python train.py --vocab_size=32000 --norm_place="pre" --norm_eps=1e-05 --bias="all" --tie_embeddings=true --init_std_qkv=0.015 --init_std_o=0.00265 --beta1=0.9 --beta2=0.95 --weight_decay=0.11 --lr_head=0.0053 --grad_clip=1.0 --dataset="wikipedia_en"
MLP neurons of a small language model. Each row is named by its layer, matrix (up: input weights; down: output weights) and neuron, and shows model dimensions 0-127. Each number is 500 + 25 x the weight over its row's rms, rounded and kept within 0 to 999. Numbers have three digits each.
After each neuron's rows is what it responds to, as a language model described it from the Wikipedia text at the highest values.

L11.up36:504499524483504468467466464461493496464514484514506471550547470454556502466501499504547545483515486527532523499485524506516513509504521516525528488481531496506478505493515511513529499544442518467510486497434519498499503465498499527497502453490504471476491483510505553455502524501503512549485492490514513478488496493461491511512484497488500457519519489508561476469514493474498490499514
L11.down36:465489488476448510502480497501484491489531490499473504477431525508486489491554537506465483509515486490485477523511497503450487534564502473486505477483468510466526505491512452506539493541500503473510493470486505499448497525480525489476494506501540486454507459524513490486489493528482538508509517483498526507453505533518488507522528515513467504518525459481442515557450485463508504513515
Description: Word-initial prefix fragments

L4.up1497:492541528502485495477466478501515506523513513479501532521488541531501496486497475517500531504495535505499466493479508435456476486515489463505486496545491549490492514481516491494492484530475517521453476509507512475487503518468512479520474441526532503555511460466482508499473522485519538488524468545493478511516552522500486461506509511447540501513508476492495530493529489537489480495478
L4.down1497:493465509489495497495496492468506520501528549498530483514471508534495535476478486473548529511497536506511594533511509516508510507483520547510468507522458464521517451534531494498484518484512498518464497500528486511453513486489478477502483569467503489479522476548480501480462510492489517482517488501546473452503462468460499510454477490494523530506450498503502519499523549461491479471508
Description: Verb after infinitival "to"

L4.up1315:481530477502488466491502517521492541480477457507479512533524518489541475508520495515512581538478494516538518482430545471487505500470474448523485515531522507521480467462525490482516468522534500512492475476499548493484486469452499477522494460481488515520479492502456496520532478493495473508487459476493523513463489509526493514481524499473514466522535523514503440501524490514492516492436
L4.down1315:513529483471492494546470517516508514498522478542471538514501493492478515456533479514478483533489513523522501503470508522491539504492481474549530503462515488548507470462469466519493482511486519493551439501486549526509511551511538543501532516481515484501453512530482529455485501519475522509520516464527528486494520512537508464503524541478487546524516509533536464465452479490505485499477
Description: Mid-word fragments, stray "of"

L3.up573:484497508499489505513469507504476499506509457467470518486464499533506516501477502527552505480505476506539464528459469487511484542501500487493509530539507470503456483497472523472517520503521496513502475527510471514538494491465527507494437492433514474498501445464478525560490496508504557528513495458480488498493484487482505512486482502461533538522456519479509529502513489502481503524491
L3.down573:544520542484512475508525567482513465464504560513516512483494496474554485481515527471490514490464487522471555526490470519499499496504510514508480535490490496487494486480514489501492483473491520510512525501511514488518480480558496523510511534480480518496500499514465505493522506537500512488449473508510517465519514484506469503533482479504519465497501489468499522489507489493502481479476
Description: Verb after infinitive to

L3.up1078:548499539472497530458521490469473518475479443486528470497485530456521482470530544517503517504485516506494510506476529514481481477476486487531516511499509474495452471526477535537545493528472506509503499474472497503485488496494530492519467506495446464524495492475488513515521512508469540498537512483457512515458526569503504532496480491465515498529522470517531474481519504459475523521489
L3.down1078:504493482483507498494481524551525466530492517522494527564504519471498494508479500511448543543471481521483525484523509439498517508515500457477530500476504514532522510484496486459517498487507512501530483529515511488476516518450499517420540491552469482505502492491460495479517515501522475475540528503490498529542462461508453489558507499519492469519491535489502486505517510448469545488500
Description: Mid-word subword fragments

L11.up1364:468492502526508497510437561450515477455488479531510488504511500550521483494478494508562534538477493518447547473495506456490467489532489490486471518485536504538502475492516502517494509519491487477485478496515485500531482475522540498517456499453494482474479505470469513490493516517465514501493474459505497481509488542490484494456519511538545482501506493492486450525503550520467479509470
L11.down1364:504509489495484473439500502485491488483459505531504490449533509491503500465511498443536487535474564484477446494538512506532527491513520496489508501532478485494466492457488503510502479473513499488508486490473459505527497517524513467539499531533510569506520474497476475492506521504517471519512502509543469468459517492493508465481494537484500488464479519479505455495522459485485473493468
Description: Main verb after subject/auxiliary

L3.up1204:512569494494499494514433510505464507489504522509528500506508502525445479462475535488540494491507491497508498534482523510475559539476517488481520485504514468486469493524527547522550523509493508502495476456499429537505502513546476515475478511505508503499506487546493511566499500483468490452543502498513532496472471530426475528484542413471490530482500474507502472505494488516502535521473
L3.down1204:511496506497507485496480469498511523460476510484508509482509520469516510463491487494484500452457503535496525542470474550517509540481502503531471498562518512496505511504582539514554503505481510462493502521491495522529513479476464514520496463477516495489515495541497537528487557494491468515514529458481526524488502556482495507521509478499489521503469473468442434489467441524470514477528
Description: Section heading endings

L4.up227:505518470524506522518511497522526488471504496505556483475507498542542466485457489485561517488507512542502497564511516508479550532472502503503493504491473519478476492505487538512540507431507513507520497495496472494499496515528474472482456511481502498511524497490505521507497520495505512493501456472494520535502504519489482458544537481485509531525480490499490464487536475472512571487482
L4.down227:475490554493510525490498466499523509485431533513508504492525506459485506527480457478473508496490547468513505443512531514507474512509503505523488527478511491493533542441522455514531476521470496490482536527525527534512540493483477489539501524471505564487510497519480474523484517466537460509499509486531468487502474479513528524475489522516495523500483553471507515464486531486513501493511
Description: Slot before a place or name